{
  "n_layer": 10,
  "d_mlp": 2048,
  "vocab_size": 15553,
  "norm": "layernorm",
  "qk_norm": false,
  "bias": "all",
  "init_std_up": 0.0261,
  "init_std_down": 0.0,
  "beta2": 0.99,
  "schedule": "cos",
  "final_lr_fraction": 0.1,
  "z_loss": 1e-05,
  "train_tokens": 1154000000
}
MLP neurons of a small language model. Each row is named by its layer, matrix (down: output weights) and neuron, and shows model dimensions 405-500. Each number is 128 + 24 x the weight over its row's rms, rounded and kept within 0 to 255. Numbers have three digits each.
A block is one neuron, or neurons of one layer that tend to fire together. After each block is what it responds to, as a language model described it from the Wikipedia text at the highest values.

L4.down455:120171121155100143100079173120125154126126114179191089141155133116107110133147141143125114126123149088172114125126162167136102117172107159089139139119123108165109143156134115125156135142073142104094113163142148141140157084109166119128115124112129108147144159088128155102136150127101154155
Responds to: Clause-ending comma. Commas (often after a closing parenthesis) that end a noun phrase, name or date in mid-sentence, before an appositive or clause, e.g. "George Michael," or "(1924–2011),".

L3.down349:146149157133087075114137099141145095126109117113143152058150144121155120087114145139151114133175122105116145081146089140128131112135099111090113086129112080138130109163126123171119128108113107098133188109093133168112156128183090127128095108149110121133115138121119109186107153149152137154
L3.down605:131131125097133139111122105103113143081114061143097114128123167104139084154126169156099095101138107112096082154130111152144154111077126102107151130138163101109142113147161103093161113168099117117173162137152087144133097143145151106159121162146112133118118135101109163184134150135136114128
L3.down713:127154079137146102142073109134150140121094162123104105125121125127119123159098141128090109108128161105112139158145140129121151130146108116098146146141135146148191109182135137114143101154155126127114097125104114145104118143125147112128106142089109146122116117050112137123120126119122154095
L3.down751:140139096117128114151123116143141126096146173130100106100140116146105120124136161158094115103136093124097120159133104090131081083109121142169132122095156170142100179067134140105134130139129148117150099138116102140091111116133120161152127114146081127186131135104167135122135150122113139162
L3.down781:125157132112113121141143141133105140098135156159131110118146153115147125136121163119120058098120124154124134156115126148117124114115138103185176113098150124150126126101115121108138138121114123103126117106158106140105114174158182143073135117138165160118088141098109148169114132121114110077
L3.down1175:116149114127094142101117149141181101136097107096089134122103118145116160124146104143074123119113102144157181081115125127145106113112122117128124077158118169134154173109134127069107119117144116142152108085104091160135099135106130180133097169106119165114164143107115211163109085166146130116
L3.down1483:137171114126121120121140132106126125148112119131132124140136130133113135159083128148112081104093106130128114102089122147126135143158100105139119172125173103137172118146161164103180121143125149128173122159160101089095105166135158119091114116122132120101106154115135125122097091131123113125
L3.down1561:115092103151139090140092127178101118132135138133152144141155132100138124127154102125124104117117149120160109147108141080157105130084080168133101148109151134131098153136150123129144126139173152106113152107134119135140135176152136131167135107131136103181098142129139125110171148166115084085
L3.down1617:131098108155123074109144099118179102148094134095088152142114134161145135130099160130145127133147149123075127106147089117141079139093144147130114109181109126129180135153163110152141129126134144117168146137132100140120098100134160135163133154137119099126118099145132128120109121130122110142
L3.down1624:122148117140127114119108147149129083121146117178141121132138145110123122131148150137100071114100150137143112108119141145168119166076148108143099101089161130165143138161158161118166106124133119148160120157137115126130125166155137136143117129104080118123132149117106122116099130111125131112
L3.down1706:119146111146151130091164113134112117141112126124123143118131128146062099118156134149140126149144155146060105119148148136102115107117118127120130156147138134128118136130101126089114133088115113097113115133111135129105150131169092099101137132121148132173161137166113123117167162074128170091
L3.down1729:152154111136105112110113140124145127211100056137116151125152193120115116104132133119118152146117119135133114134157092118125115157148087125108172134083107120103146114119126124138101114109119123100146111118135151118151121144101098151109131125166129123106106122128150108109124101094180142118
L3.down1740:137117162160105127122086084153130146141100106135100127134146153097121165129105135167119098129144119133141137137132122105138173160097149159135147120166184164099124167159133112134151111184145131131138096117130087116114107126078109133106098121150144100150136131103118142117093122158147127128
L3.down1894:108137153150113110130119119140127085124195130160084092110150152063170133123103140162100130070147089116127128142145106117096129127080165119116150178081125130132144153141156155162142130112092155128166120101138134142110136175136128125140130127155170156134108183099141099157144102157167123176
L3.down1953:157158140131145102106157131126084176127134089133108110161134144144136111138096177125097121107097083141149109161124147171142141120189168101115143097099201142152123115169161134154176125140156126129139110138102159121115121134121123073137120108189112129115115091178134115125108136091099112098
L3.down1956:130122106137135127101128091136124123179097155140164123179152121173131132166088126141124097084109161103106141136127109161092146122082151100112126153114109148136137104109128138128112121131133126076082131147121153119130123136147143101129105152162133167168191107118129154104113136193135094124
Responds to: Foreign name endings. Final word-piece that completes a multi-token non-English proper name, mostly surnames and some places, e.g. Saborí-o, Pozdnyak-ov, Jaworzy-na, often before |, ( or a comma.

L7.down352:132117127136163151114141201157143159117171082078179092123158127136166110080140102156154136148079140108112122072093119077133153125117133117111115117127126139151151131140098116170135151117137142093169117184120142126156159157160139130108099111159183142112183132099114081142117139130113099142
L7.down1811:130102118062103082173132115130093093159143139130093133151104135093117118098129148151071147135098110116143092083165109112105166138134115145108126114107146136130131148148149083148190133157112101110080152153119105143158137110159166071097162123156129091150147156095139123108144142154098119164
L7.down1965:126085135136127093172119129151141110125153144105101090127127157139142123140128113099147126130112133140094106101131137063130076151143079092137133113128107147101142142129116123149133151130145130137173128152184082079149160124119134115142148127112114114110120154116128115084159087097114136085
L7.down1967:124107146120139133119111128094141132143134120156114104126107129116139147124119163123112156125111161091065102134104152139133116121154115135144128123130139150150119167131103157147174118119160111132142146138163148131126118168118128136118128139119117127136100152137133125147122118139110143113
Responds to: Number-internal separators. Separators inside or between numbers, such as the comma in 253,834, the point in 0.76, and the dash in scores like 3–1, in figures, tables and dates.

L7.down25:139173119154106144117102096174147079177135156172123122132166102117120124120130158141136111104134100142149136160150127123115148121134134112119160102130099100119104132121114089131133112135134149149120149151133172111058126102109119174125124137119106114125121141121161104152160093128147120122
L7.down446:122106163141128143162103157116142194125144120093098160157130128132097111174091152125121156131145105113119156163141133147154123153120082161090164104171093122148108110155136153131138137132136120141163087091137101130113098119124130095152144102126103171142174104154144121088110131096089151119
L7.down1418:128130120121170118147132131157120120127112104121157103106127109156107100132083108178118162152083100082115129128132156121174102144091118086112114117150145144117127118132103165128167153161153098162112097153094114126152155123137085113154119151121078135146130093187138122109151106112093165099
L7.down1779:097101177083149126110108121125109130150156173098125148118100125120094093093113151074143123125140156124131121148152101149162108108162122097127128122139141143089159134177115147172151145102135124094136062155100134137124145129102127145102102118140091125142162110147167138070157118152116148097
Responds to: Sentence-opening time phrase end. Last token of a sentence-initial time or circumstance phrase, usually a year's final digit, just before a comma: In 1998, During this trip, In this role.

L3.down45:140134168160143131152098104147149090136092172150106141099160153127141109080103126110096115144119147114162104097117175122129114099116112166132146160108138132148107144125107087180119167157109125169110140167096121105111115130142137151163099136150121148122121132147102181129147123138119101078
L3.down65:136154114123146125115169126150132097130153107138130156122135096107099125108157143120187121133129165106107097142119124135146129141110108127112140173143166155128133150125131096173156092091140142183132115129080109119131129093087139143138139126138095126148121112161182119160149098097119163135
L3.down170:163106121173145130133076118136127124125161138182117131165133099133090154118131154136098128109176120104139139100105127101113110119107143096091113141161082089080129134127140113123168143157115154093117141133147128111097142108116141142115138117161135139141085109186147136116102141108116119093
L3.down217:130134113097160131094142105130137133105141152103096133111093087130106118135098122154131167137122092152115072115132141134104135172133075143126125185110153129108121137167161104117128069115153151137082136159132140122120128143100134141099108143144160135165128125103162141127143130082108125123
L3.down312:124125077140130150121143133118131102185134094119124135149132127098144102118097059133130167104104124123123138115126112114161091151162120084116112156132168153141134161149118154120144118113147159144114127145111133109132133123108118124124098152094148059136107138138124101125103087152128105094
L3.down434:151104146136147106139099133143141134101092137148119128148109145132145135105154136158127106146105166170121136145112119160146121110117114154126144113135140130082114105131129112090114115129127097116122114129160132122137161139079152101097115110125141100122145119110148117150132105165125160105
L3.down484:143142104144120136181114132119149156097133133146120116132136129126164152131098082162108151163130144161127147122116136155128081096101168099090128140119112135109158137148115129134122146125093151156083125128152147147173116102089144137085116154109119119138102124146129106128151108156105100119
L3.down585:124098125138132145086156169138109085133105122123088106130151139120129142128118138105130119165130149102128103141131162133125148163133046173119108147158099120090140095122124109140092163145107106128094139096141171108122136109113165137101136089127137134127167121110152136124131136135085110155
L3.down896:152091096168131111107101147165130150170113181084131094084135134116113194173136163124128117110101188122125074148106126076124136152125113110070146142094128122083150117134097131148075124137129108130113116151136129095129151126098154120133129138119112151154122154101147147109112136170142115124
L3.down1043:080150145098104111161101116115115089101145153157120095103116087132107118108103120141153118161152115136144091127088097136075146156160114143104131091152119115100124115132169150135104114119095145133095136109126121088140118140113165124124115092175137147164112096144130131135103126178088094131
L3.down1361:143081140122100149145129140170104148154113143148128095134145117092091144114130116126164131143164151116144099154104156132155127097168157145130108124132132147138146139130151165138123125131114134141134077136129171124124142151097129129102142137127133120138148072115119091132114123116129106156
L3.down1569:139156154121125171096116142111172084155116109115108115123145105133151138105119121142107172142099122103103172172135147094136157133165128126159133164112112139124070097124124115124139137123180091105116117088129151178095107132099168132131119119134119086075139134107092118134108136142123102190
L3.down1661:119141128080075117158123116109102112126143126134084162147128144127147141102128119107140121112120130150103142129157086117117106079130119143138117127132158144100077111076147138140113137123135115119128156119129162109121101074100098126114127115134115148125149101148134128142103065134153126123
L3.down1748:142130188153124117118173143125126151125114160137091132125115118143119084110125139134124091118130146117116141130071122143122143163110091106143076127168154149132131130130117165100110106096126112126107160112120128136125130127147117149165156155143099131118110111106137101147148121049141135151
L3.down1791:145118087109112145144100175111115112099074128135180117173150134132129115119189103123099147093151155125135139112115150125094150137145125157159134133170163174141147120136152104108135107106119146105115136150111097132167138151146158100094154128164171129173112134133127128143092105145113143155
L3.down1937:139160128113121103131106151140161118141079070091144111126182112109113182118138139124115164112090125135140136136105140150142118086129129161097109115141124178175105107117099118099119125124129122121148096096131138176149136148168142110135131120147192111089132169161136110125146145137108146113
Responds to: Separators in stat tables. Punctuation and cell separators (en dashes, pipes, commas) after years or numbers in sports and career tables, e.g. 2009–10, | 2001 |, 1st place, gold.

L3.down66:131152096157131111134124124120103083124127114143172142133139134111106187100122140118111140155147135070144152081149159101187186126183110128100112101142142149126160152108136116151111136140141112131146122076145085129127153115113110104111103126089129140090156144193142103139093061122101155145
L3.down296:143082106156115124139092137121152134158096118117145081150165183156165195116168133119147131152115114143128150117091112103066117151123134115140137131158150070093148121144165090118104132104107154126096163105133121113136128099095103139157094139131170119125094149160111144135160115145135129173
L3.down374:129136130123111152081116124149151119089135136128133113114141119149125160170117112141096162117187137096133121135130164092127148087153115099108129110113106104125110178107098115154117127126134183124080088150167103132129118121119096094115096125123139157189141119141137137130159148101151139099
L3.down391:117114106169089157137111101126136111079093086139133156128185130051138182104145163132137120149149123116142091081145111122138123111119148177122136094150160157172094157103143130129129145096111116143110132126163141134110145168122110126116106129073132171092131169187091157183131135145119136098
L3.down392:127142089155126124116130120160116122101119113135137155126143126110128085093093142092117074142136135109124139121139106125117082130152137096178135126125115115142105167103122129136142127063116118116127113134098121110099108072107083127108126115088159082127096128151142136149105127115154127152
L3.down398:143135140138118158114126126124116095111104143085129123128179130119127139150142146106117067166126120140155144151145124109090162124103118090152121110152158167143146133135110146125108146125111130104141139102126102124133170131081099123173134100121141078108103177157153156145123142117136112087
L3.down558:110097128170138087115120130121146123146082088089141157153148140088158157146147131174077103136146120064131140137057111137126160075143107138161070132153146107148122125142170137150095147160132103119155130083137112138096135094121115108178121131157142104117148140133128109105119116134132109153
L3.down672:140101120141135116117099136083131084138141077111133085173136130160174149142097148155134096113130087116110112131156153114127103161116117076101135143182135137111122146144122174095124108120125101121147090118117157137162123114116138141117141144130130112106114155132148124104117160142155148167
L3.down948:091143137152094174140149100130118135151118127149139101130140145112098122102129150140138080111170140117152104161130134131118171105147104148121156126116150137104126130167115139094136155118123137122146138092155159123116123132135133113132137078132127099118118144093120153094108101175101130125
L3.down1256:120126117138132178136124158076113117128148149172144100139162101109100146112142125145079144165166115065115122127115157126128128154144181087106114131121138120134108169116181110138129140114148132109136128139149104098141103086161112153109128116088178155179146131131094127118115084119144123144
L3.down1341:145112152124114101117144139135095134131133179170101079138105126111137165131109098148113103065166108106142129135136178128141141126136139087138148159146157177143117169090161146152122105146123136129158147111147145139106134108119124165110127088189146137071111143153151104125142114144110090196
L3.down1409:129112126176165136167156104137148155125106111127128112105128141110116151095126142137121113155126168116095108111100118120133092122174172124082113119137115131116154157133149109131112165123142114132140077149113119109124135050166150110092094142114116118128126117154116161129090084131115148125
L3.down1447:142146130157109071112074136118097165120149129112152123121141151086170169085145139129092125125125125117129157106105138126109169119136149139112147122169154125119105141103170123148082131135140123128142150089127131140078100135110112102144110104176143117154101171150128153129127084167135107154
L3.down1719:092108142135140151142093133099113112101169127122165130099099129192101119146205140148094085147094098089174084170117112113130114132103151113113125145144140153143144121175143111090117149105121123114156132150170128143134128128113121131171086159137129076138160171117113138138142163103173131123
L3.down1753:147137092107111135126137123148078115103132162134089081090135176123091113138059127147127124124116141121144136163145103093155151160161151111087170181090135097147127153102131137169114095161125124143165149132124115160106096141104127105137121124143087168147130156136134140105146099122108142114
L3.down1872:144072117133115125140092096153153113098159137128104099091133132148151105138141137153132179121099096115144146130089148099117126117132137152113162099109102142116132149107134077166139148102122141141140109130129176085140084130099088162145112143105141137144146157121141058109106107123136104096
Responds to: Country and region names. Names of countries, states and regions, often the last token of a place phrase after in or a comma, such as Syria, Wales, Michigan; also New Zealand.

L3.down79:093151076134126115161117147100144189116104131152129121076140138089127105102172132133099159124112106120120159139093141158139132149127120130079118089135114167117145123130106118107142133155111172121098102104131111123116164084120127138111083120116104159120139115136104151143083113124125130133
L3.down81:140123152099080124138168145170153122116103110143135118101116116099151118087100126087129173143115099143107153153129131133122126078084135124089110115087142100134154100155133107126142169098104121114131125123158170159127107143132110132133114112133146140180166107119135115166135109150146119067
L3.down302:103136140135115108132105112101134116122130104143140151091131103115125094148086150112094170143110084101168149117123100139142116094126102132086121095137164123121114093113152137125134139133130141117140099131098157120143130096130096156104134131116054131145135096140135114137157099154138117108
L3.down476:177136136136147133164125135127144141138149130126122124133107102137162130128181116062117147118155097102115150122145128141095137155113173110133154141099127148122131119125110156153106144132099119129126174131135150139161117153100166093097148091114101126125178127140168090158078147136129143144
L3.down994:134146126126081129107135122136152137158115142141056170082125130109129124139141126151089116135150106100151148122125114173096141155136125095124117136107140121163138106124083161153100118090124094161119163072103112146134093131112123155111123180151144123091163157140148068169095146132139158149
L3.down1003:110161103150139080112133111172162126162096109116134138130140098101146152145137115135126151135151147143121115116141139125116114143133069131153130129149095130120135133135135147122102129114131098136101169112189130151150124138162145128097119163129133129176167149135120139125105113104107149185
L3.down1070:139087155140094129144123079145147154127087109115126122134107113154133116132154131107119160124130099127140126166093134116128115102111118132130107148117131170131151107139108161099089115124079128186133113158147090129133141124141132149153122109117120089146101116166129149130128135131176117121
L3.down1254:186138163097108101118080128140113132092172136128121143122111102142112125094105140121137138130128124160155108150054084132168075092137062167144115116157152147147143086106101138140101126114113106158092112089090136157106122156128128162133130106107147115152103100174101124156112104107151136134
L3.down1596:147083131128153156135086127075131102093181152103119104087146097155107125078162151204135090128156129108189146063182146164114084116162164114135141104153105108175130152119103112141085118124138119115128129139108111112104165152115129145116129109155117178107123124091114137098199116093127137090
L3.down1643:103167110096105068156113154157140123118142144087131123092140115118132127132117117141087144161133144083106127121118148129146137135152143095086128123127114114083129106156112175154117132105106156125107140104146135140119144169147115149118131106081152152135128113112127102107124090138079146086
L3.down1646:149142084105128118145099162140123134148101096096154158096108137116136156115151114144112124145116142085130140167128165139143151140140112155118099074086120118141115111140121197136129121119109154101131140111126175100109098141169066087152148100135097155134138158145139113119120160106153110095
L3.down1683:128117180138128123144161114134103172070118121084127126108166124101118135174108093129105153160110124137108139076166117111105114127125130099101133137106122131116112108124127115159175129117146134138077085138131098128130171119088062099130132128120123109132133113166137122145127115137166134128
L3.down1707:145156094139158068169099130113120119104077084165129152132188117149098205130147145140109136101138129118178165115114125138156113128125145144124136097134150096119119118101119135129109139127138114093114128110134182152142129068127110090129134116119138136136136110159146125129110153165135138099
L3.down1762:150164168140123144165114116118133188111105156174153119117090141160113131095097102145089125185124110209113133135144156180171125157132134128104145113119095170140145082153145167126156117092120111105134133140110158136097172106152098145108119103111131131171132094151121123118160091126174124113
L3.down1860:114145112106127090139085119079130129179110098098140133116130120055128131122106102160087131147126136116162127134125152130099133110134112122107118116112140146137108126121115131127133130137119152123123084134138082133113154124115113146098134144112153151112196100130099112128135107117128135149
L3.down1888:169097143147135105126131147160129138141082157090132115124109131157123160145076147115157095168146134145098173097131112105156123121118146114119130093141111104094124142136166117145113093163114119136140119107146133152146144109106158109131136118126157089123093132141147113113096112087147138164
Responds to: Comma after introductory phrase. Fires on the comma that closes a sentence-opening adverbial in narrative prose, as in "Eventually,", "In 1953,", "However,", "A week later,"; less often on "however", "when", "while".

L4.down1689:127102109183129122134099136140137152118180134101101145130133136174115122151173106132099133128158120102098135131142123140126116094100137120147119142111078111081090075129115121144112134166111134082117132119101147080121104097178146095087124142144139143101150097144169142100136173115106124129
Responds to: Abbreviation periods. Periods ending abbreviations such as No., S., Pvt. and initials, often in tables and citations; weaker on "the" after in/of and mid-word pieces.

L7.down23:122103156178103150141160119099149162116133123146109145131131111159148125146085115148143138112131101151156144155115100125114121135163180141116152146165116139135143091138137171101109129151082099109125092108160088117132096168112139150160134091132125095116107115099142097143169185129095121097
L7.down668:116120099135093138130132100168161139115133179125142119117103137135137126127127146105160096103155131172109140117150154135104127133142091090131120086182170142168138139096162141112110134121129138099151109140092142132112161123086125160115138106134122166132125136148159090181118124173079123144
L7.down878:138105137112179123156121114120100112103126145111138114086163126163144120083121159132105127137096155125107093124057132125132093157158108109158113158137094151118109152153148142125133124136118078099110154162152100108181140081086119175189107174116161109144124159092103136170087115109112115070
L7.down1483:067111119062131115069137122130125126140124128133075102117132107123108107112090136162141159118119141133139127152144121134087138110048146125084125116132109140171123144145114164085125125133113134140150092096138154160087134098097147142119146117132101158144110145202135093124105150081086098128
Responds to: Mid-word acronym and name pieces. Non-initial word pieces inside capital-letter acronyms and foreign personal names, often in tables or lists, e.g. A‑DC, PK‑P, B‑ola, Rahe‑a‑em.

L3.down251:117173137169116146101134060166115120120161181187108151098103120160115121116121120126110110154150096151148093145137091100131071137165131128170152139130122163115128127170162158114118106141107127155099115130104104137100129100095148142150137138157160145131134124143132118146111110150117153178
L3.down780:157092145095116127154132120121118139151125133108127115133150118119114140139115130137131124137137077154109149111140119125126144127096152110133142157139133170130075117157142151110135140106127123157102110129164170095124144111081074157120119114153094112152102162122128166127129117124111131091
L3.down842:151106129106137119151115132191136152144119128141143133097154140152121140115135119149125111106124140088129123077098124124147143161149114170134125109101114081127126182131130163137130118109151108136137148134136139115159145125127153116101157140125106183126157140119157138160102146113085161134
L3.down844:141131161110141088143118164153138100131120151157104147138118142136088127148125171181108064082137132186113125133160116074120110102091128106167147150143152115128145165090122104131099135142156121142156141136121117134118106132154136111097167112126181120110095163147140119128129114130103158129
L3.down966:151141152155179111136069121183113110138131197110156144126121108174084130163088132194159112133158131101130117129105111088173129154128094154122133172105130126116095118134122087117112128115088126132145126120085156082155150139131116119149148127134143161115129120125127151088114108099125111133
L3.down1112:152126138086167136127106118099136083125132110105143156081134104132113129116129163118113130136080151141111164108117149145147158106157154144084138091126139104174156125133115146135143123156142144127132126113165111149128108118141122156065139109129133159110131149127098140143120171114120124115
L3.down1123:158147134141111153141144134144130175098131152099105142164148111139141147168128142089140088132147126120128095108155103090073151171148113116156135178153099121115128158116092140125119142129121106132119140119125145080097130117159165129163141150103162091138104128111158140112153083150071129136
L3.down1418:103105122148111113085134154111152137135069115118144204120088106155109138115191134135157104134155134142142108161127141137120128141137103105122150117155140148160130161149166109129119138112144109158110164152138109125094129138101115132171115145065174114141136123100132122135138083127073132116
L3.down1666:138114156108090112150146096131103162144084156095105155127134105107117131146104139098130125134160133154135121149140108137109098172166154121157117144148122133169144136126108121113105135144128121120101139065091132115151124089135165099138108133184121117154150130169089155145108141160138111109
L3.down1710:144087120157151107138126137165117114109115150147143114114127170142116111106151114151147108123119148123167095197178127097108119118105134136136143168089133114141088120146088150125133146168165129127128138148104154079108152127110090123111126127110149109140119088115087164161115165130123162104
L3.down1721:097143149114115105135162160149125153103125141107113109100118179129078108132141168116123119160157154154126125129112131150118102133095132074070170086136126165121118116141119092099089138132121137114165138112147085124133089113157159136137131132159135137162112102125094114150095169152127135130
L3.down1742:140080114136100109131116101124119137172131157105120139128106127123137149128155113156114151135136131175109124134093096127154137092126149100155146157121151114139149165113111128123142114160164154135095088125126098130121137116121112104142146147157110142113134131127140122054127137127098093128
L3.down1897:117136151143137145121193082178140121141100122145145146120141150145107129080160130180146136098158103102114116114173113122128122090184156112130159161153104147158078146142082113126132139126129123136147136073104115097138129125124117117141134122167136128115076096141143126120128116112111105133
L3.down1950:137129171117145130125116079180125096136114152133143180091110098144156096156105134139106144094129074121138117115133110146110108137113174101119134132142111163122122094109175093143095105137164123094145126116139131119131153103136106141111135139126132100111150124129129131121112111142175154145
L3.down1988:114125134106142129138128128146138158128168155151113120056116126131125166126112120173117098140129126082099113124152082088093138099124128140127113139165111091098099142113114113120135077124121181117116145102115130126108124098120139144151129098176103165111167148131111117117135128154120140140
L3.down2039:078153150122107137100126106115129113150149111136121150148131110135140150137102144155104075121124161102165147139106126155125179124125125109138085085110097105131129072159119143150205180162121156129115101144160136143087145088136210122131167176120135109148161134086103110139135137155128094107
Responds to: Abbreviation periods in names. Periods closing abbreviations, mostly middle initials in personal names (Robert F. Donovan, J. R. Bookwalter), also titles like St., Mrs., Lt., Jr., U.S.

L7.down513:093125120120150160121116111103131122103129139128142081158107125130099103143143107158127101167113094113107150133096116089116105130096143117134137132129134127112103151101141167112139121080146132139130131127157139136129143119143140139121144145129108096135127098157121155118130111112094133132
L7.down942:098130123100106158134111159108109095148136138103117080145161118143132151151111163117148110110141158145120105105117134122134109150146133111112102126136154103145153161131117145168069098088146154125116143117165108104149157128149111146125108161134109104124108168150122143081100180114136129089
L7.down1166:147116148144125159119148128133149110050141141154131132116109121154146122132098130120105153171147116082130132150178108100092149161086119168153177130139166124140132104150150119140116065130121167136110108109140131104093113115136116104150127136145157162100174132103105108124102142119147173141
L7.down1454:080150114139159077157107160112156138146107127132130141140109130148117134100121163113094128133134100098107099102111111176142145140178136118162130145101103124135131150130170110077119110090132145141129154158107169139132113116121108119146126159118130122122132112173096129153086129128164168119
Responds to: Organization name parts. Tokens inside names of teams, leagues, broadcasters and institutions, especially sports clubs and seasons: Bristol City, Celtic, ESPN, 2004–05.

L4.down980:154131131102138082118115093108144082129134121176130080141109154102141150124164121140113116131149138154130160119107100137103128108116162114116121153134115114155074169102151118115146134131135172146118096158114109120103164122131131141127155138103152112161114144134092117147128163121129140138
Responds to: Final subwords of names. Last word-piece completing an unusual, often foreign proper name or title, such as Belga-um, Touss-aint, Picay-une, Bethle-hem.

L4.down67:146145091141158141133092104156140152125130127139137107169107142141138126115104113101117156110126122129140144100100140108112132101158124092106140123145103121153130117114137168121077187121116133108123137088179146126134122156159103117137110098113115138089122126143073133074057148144099109109
Responds to: Country and nationality names. Country, nation, and large-region names and their adjectives or suffixes, often at the end of a place phrase after a comma or "in", e.g. Poland, England, Mexican, Iraq-i.

L3.down18:096171114116172142117121121133143117088093113110160139143105122135142122124129116154125155116123149136171150111134122107170122140134104156098113132130078117106080156121154124085136163158116137126087130134153134136109095148117111141123127092133131114112126144162129166149126163148141186106
L3.down305:123116126083097117177105096107115126117100146120127120132131153140148115118095114183094115122107120138093141152127127146132114137111110144144174168154139139120133140159103138123161117150165085110146114102107161130130165113088158126134114085144158152134137107159113140149102101107127158120
L3.down354:087157120108123153140124080109127084147128135093120089123136065106169128133153116126147092089164130166145134108146137188107144097073139110158117171097125133157091092106114140095138094111154087136099150151161120181123137099106148164126126152104149114123139144109170127111117141134126124158
L3.down358:093138075139111157140143158138125118083124131131111104093124082137128146154116166126090050120122101120112184119122162149107136114134119182133148122132147112174122134096105112123129113152142121136139139101138141127156135119181125141089120114130124125172136089153155145129131137132125148141
L3.down438:112117133126117104124127149121108142142101128119098110133168114129135166109125120144138088127161134106124124097130157166146145135122151167138130117098177125174101083137129107095127122132112114126160137071123155141087118134167127124076137123148153124132115124118154132109155142147164105113
L3.down640:102112115089115148114165112114128152135142122104151116114133114176128144127109134134107137165103096148116162110116090121122158156116118132102113106142125180124146115174105118143146125139184081118125164120110147116087116068091125151132120117166137147149096110160097149134109094119109157110
L3.down806:116117136132153203092116085095105115144120103100160142151166147149142110156079095132120167132134133172113088110120115115187108123118146169146075129167143189127106142139116094092118110132116082149092091166118162137122107101115104131093130123120097098129145111169147128121113137125161112123
L3.down947:140138102131132116098165092154111147148150136121157151094135105158127095148106185148109084143094139121115109069120122162141112161113134165124102140140157155157134131121101160117121131086117120137139129169131185131144167171149100125100132128157115137131123088160141147072141156108122114135
L3.down1000:136132131089141161147140108119107116106191119147100153105112119116155101071142127109098101172114135097087133126136133156119138129153154112177128152098165086145112109141140074126149126097126120133146136132122102155092137097131162126108122146123128090137120175123109147148128128135117124163
L3.down1007:134179129148140149107126125147140112097106126163145132120142149139110111098164134153116111153152128173172121127134148127070172099129143102162109127092130111145132137127145126086152090107095106124103127102131121134170105159107104110150101154146119154103111128114128124151156102155102096140
L3.down1053:112136102139126155113122109130160078097140135130148141132122137144130125112112128123123136161089115112130113091138119140130099155094151123121109108141121115110162157114186131170147073115091127115123093160161068177165091151151149117165132151090142163188118150102138120125152085168101115138
L3.down1275:144126124121124114137178137124117094136146114092116122121096198118194103078136096108117169131144116140119124153134144106082135132133109165094164156146138107125133072135122161118159108130132151127139157163106104156130098110121150133156141147109127088107095107169093114120159112129138115100
L3.down1299:117131118097103134144107124138112124124132127177111133105097153084144166100169126130152093116150077139117166096109119133137095085127160126144089072106118125180136124123098140151120156129142132129127142106107108123108118147186100120084098110134128113090130163117110115150155160088152129105
L3.down1412:160127126122140109116108122114134095094135162161109088117135101160153148065130128125127145141092161184122133144075170092168092162120126103161129172108119120143101113140144149134107164112077088145096104127165119179177121130144157121140120133123120109095090146104159139123117116135154128184
L3.down1574:113134131136168146117098106056134111157112126082100131146140130126116133122087079103091179133127151169149105074136135142171081112117163132125120139137171164141168149152139116096120093158127109140084127094103134113154102142117105149136082165111102099106117132141125099131108069123120128093
L3.down1712:148152125121111150133145127148099140166135140097154120142155115118169125120117136143111177126134114136137086118163152181095183132112103165160118131121143163152089166145134156128133087131113072142116150179127165149162178153135103143099094125141143092158179093105119119144093135121092156111
Responds to: Wiki table cell separators. Pipe separators, blank cells and digits or header words in the middle of Wikipedia tables, mostly sports, election and statistics headers, e.g. Score |, | Votes, 2 | 3.

L7.down574:118143109140119138107133082169128128124099115125098128113129122127149105105085109119102120142136129108143084145129164171108130170109137102143137138135139109151136152185137140114117163103129155110145141127168092157124128114144136143130122109104121101172140090159127099133147108082142120155
L7.down747:108110118150126055102121103113139117149102112119108162122094139092118145131154076110113155114114137158102122122101131135145107158138120084083076114138101102133088124119164142128116137135154126161152137148136160178130130175096145156105139155152132105186097102138139129115148100098133149101
L7.down866:138088092139101137085092160087138157072133102108120129101164151152123165105157140155123166135119154181105164157068113091120127134155115087164141134135095126145104134113085059153157136097134117110172114118131093160129086124131134120110128126131122146146105151129114100157165120134161149135
L7.down1158:151174140126135099101126115135119133110113094135136110137127134143125117111124091085111163148119135126171120129112113184150130118109141161118147153123120126146134119110105137086163119130153094153151092123109088152123127120052117146135126152120123107141126122151119123079155136056119110089
Responds to: Foreign surname endings. Final word-piece of non-English personal names, mostly surnames, often before a table pipe, comma or parenthesis, such as Jene-i, Heid-ari, Berrett-ini.

L4.down294:153143130097138086162128147145100145090106113110146132154111124113149144098144136119130110132086116166097146112130130156125114117149168098115155070151118165136123117148110138105144104103133099105136123160190140143084136108186132112121111095141147133175108102134088125134092147135110126098
Responds to: Clause-boundary commas and conjunctions. Commas ending an introductory date or adverb (In 1983, However,), plus and/or linking paired verbs, such as transmit and receive.

L4.down588:105115118156165099113156119182088135111102118140112156097110114137109118147095106146101119134072142145155098140107164106089162176119141116096093158115152106135118106148133158093112100100141148134132174137134124121110127127133113109139126141142172163099156120141146143127117117113158135132
Responds to: Table header separators. Pipe separators between column names in the header row of Wikipedia markdown tables, e.g. after Year, Title, No., Team, W.